Weights of a small GPT-style language model, trained from scratch on English Wikipedia: attention and MLP in parallel.
MLP neurons of a small language model. Each row is named by its layer, matrix (down: output weights) and neuron, and shows model dimensions 112-175. Each number is 128 + 32 x the weight over its row's rms, rounded and kept within 0 to 255.
After each neuron's rows, "raises" lists the tokens whose logits its output raises most directly, leaving later layers aside.

L7.down179 [180 122 120 158  97 104 152 153 134  69  75 121 148 140 148 116 141 166 101 140 128 126 177  94 122 114 101 169 125 122 115 148 102 106 125 102  95 151 109  84 120 164 130 171  99  32 119 102 114 182 152  87 122 102 136 179 134 163 158 184  87 202 160 122]
raises: " Year", " year", " season", " month", " week"

L7.down466 [168 133 143 109 127 132 153 151  93 132 168 168 104 163 125 158 119 144  80 100 160 104  92  34 126  87 135 122 118 164 141 125 124 201 114 132  73  68 162 116 129 189 155 101  72 214 162 117 151 112 192 144 142 129 100 130 126 108 172 160 122 131 126  92]
raises: " 1950s", " 1970s", " 1980s", " industry", " 1960s"

L7.down292 [184 137 107  92  90  47 117 121 128 168 103 140 117 138 115  96 128 164 167 111 108  36 114  72 147 124 140 174 129 160 134 142 169 145 135 125 118  63 104 202  86  86 188  19 123  74 146  75 183 134 127 137  82 120  78 141 137 167  94 121 126 132  96 111]
raises: " him", "\n", "=", "\n\n", "uc"

L7.down161 [123 139 110 101 141 192 131 108 128 123  50 188 171 152  91 126 143 144 181  92 139 127  82 146 122 144  72 157 127 122 198 100 124  81 101 111 107 168 110 167 127 120 112 131 108 147 110 155 135 141 103 136 184 111 102 124 142 106 133 139 132  94 147  81]
raises: " and", " or", " &", " etc", "&"

L7.down1762 [141  67  76 120 142 103  89 101 117 132 163 128 111 111 159  82 181 129 100 153  94  77 126 108 115  97 120 190 130 139 110 125 120 101 131 190 125 158 115 166 155 134 153  98 142  72 117 179 202 167 161 104  39  91 109 116 105 171 131  99 133  69 114  88]
raises: " |", ",", " and", ";", "\n"

L5.down125 [122  81 117 129 151 116 121 142 133 108 187 136  94 136 122 180 151 154 148 199  89 165 108 156  94 118 168 118 128 147 117 112  54 109 129  84 146 115 121 125 156 110 116  89 142 109 120 117 111 108 139 183 104 151 119 191 146 149 159 131 142 125 193  82]
raises: "lem", "ly", "le", "enn", "chn"

L7.down554 [161 171 110 207 173 118  90 107  99 156 164 104  92 104 119 145 172 128 119 166 112 100  89  99 137  70 149 158 123 125 150 135 114 143 119 167 124 114 115 108 140 132 152 143 140 110 118 133 148 114 150 117  93 101 109  88  99 174 141 103  62 176 142 140]
raises: "-", "|", "=", "Geography", "rum"

L7.down1707 [141 149 118 113  59 138 151  93 129 101 198  77  59 151 154 112 121 141 132  93  75 122 122  97 141 106  93 135 145 105 155 121 166  62  71 161 185 105  83 138  80 115 136 146 139 169 180 182 133 103 165 112 132 124 137  67 136 128 168 169 142  55 115 109]
raises: "=", "\n\n", "it", "\"", "s"

L7.down2155 [ 89 149 129 143 130  52 149  84 153 136 128  69 149 159 144 148 163  86 114 150 145 130 146 161  92 108 105 124 145 125 219 177  96  75 124  29 189 114 104 177 100 148 135 152 169 109 138 133 173 171 163 112 117  86  88 143  89 171 144 103  83 112  82 130]
raises: "ero", "uc", "ando", "uki", "ip"

L7.down92 [102 108 102 157 161 134 126 164 132  76 158 152  88  86 119  98 113 168 117 137 171 126 128  89 112 145 130 115 166 154 105 111  82 167 145  97 169 137 184 143 147  88 193 111 142 102 166 206 114 140 114  92 115 103 104 105 151 147  52  98 148 143 189 106]
raises: " film", " documentary", " album", " movie", " video"

L7.down761 [137 110 134 133 163  99 117 224 104  96  69 105 174 149 128 202 191 103 124 137  97 184 166 173 162 147  63 128 153  76 134 117  85 147 130 140  85 147 107  86 151 118 152 112 150 163 146 101 132  83 108 117 139 128 126 149 105  82 101 135 124 129  49 196]
raises: " times", " year", " day", " days", " month"

L7.down40 [104 129 164  68 111 110 126 164 164 129 105 180 129 110  78 132 110 177 131 174  78 103 205 105 147 155 208 151 135 131 105 133 108 184 113 116 119 128 177 115  81 135 112 129 147 125 109 113 181 129 134 137 152  46 111 132 122 176 119 159 141 138 147 139]
raises: " ;", "és", "g", " |", "and"

L7.down1028 [130 115 108 160 104 173  87 136  99  84 137 105 124 136 166 139 142 167  94 132  68  84 142  89 143 146 123 111 118 153  85 161 108  58 120 134 159 113 106 103 179 149  96 133 120 151 127  93 107  93 123 139  93  99 119 143 127  99  94  89 117 125 188 175]
raises: " which", " whom", " being", " featuring", " latter"

L5.down831 [101  96 147 130 102  96  67 135 109 127 114 178 102 127  84  66 121  82 115 147 141  70 157 119 107 116 127 157  98 197 146 138 147 112 151 133 161 150 159 173 178 106 101 129  98 128  73  77 126 107 167 220 133 114 201 131 133 136  92 110 131 164 118 106]
raises: "election", " election", " elections", "elected", " Election"

L7.down1142 [130 160 205 105 100 161 165 187 136 102 134 108 119 161  86 180 150 120  61 144 176 137 124 122 132 181 111  83 101 115 195 122 110 139 107 127 157 139 142 123  78 159 145 124 118 114 107 159 121 151 141 169 170 121 162 131 200 112 102 109 151 124 139 219]
raises: " University", " professor", " degree", " student", " College"

L7.down1426 [197 118 106 141 109 127 135 105 136 111 165 183 117 107 108 171  97 168 131 140 136 194 133 110  65 136 104 144 125 130 122 107 120 155 125 144 172  69  86 147 141 227 106 170 137 134 142 146 112 133 189 153 120 174 136 182 157 151 118 101 122 117  77  86]
raises: " 1970s", " 1960s", " 1950s", " 1967", " 1990s"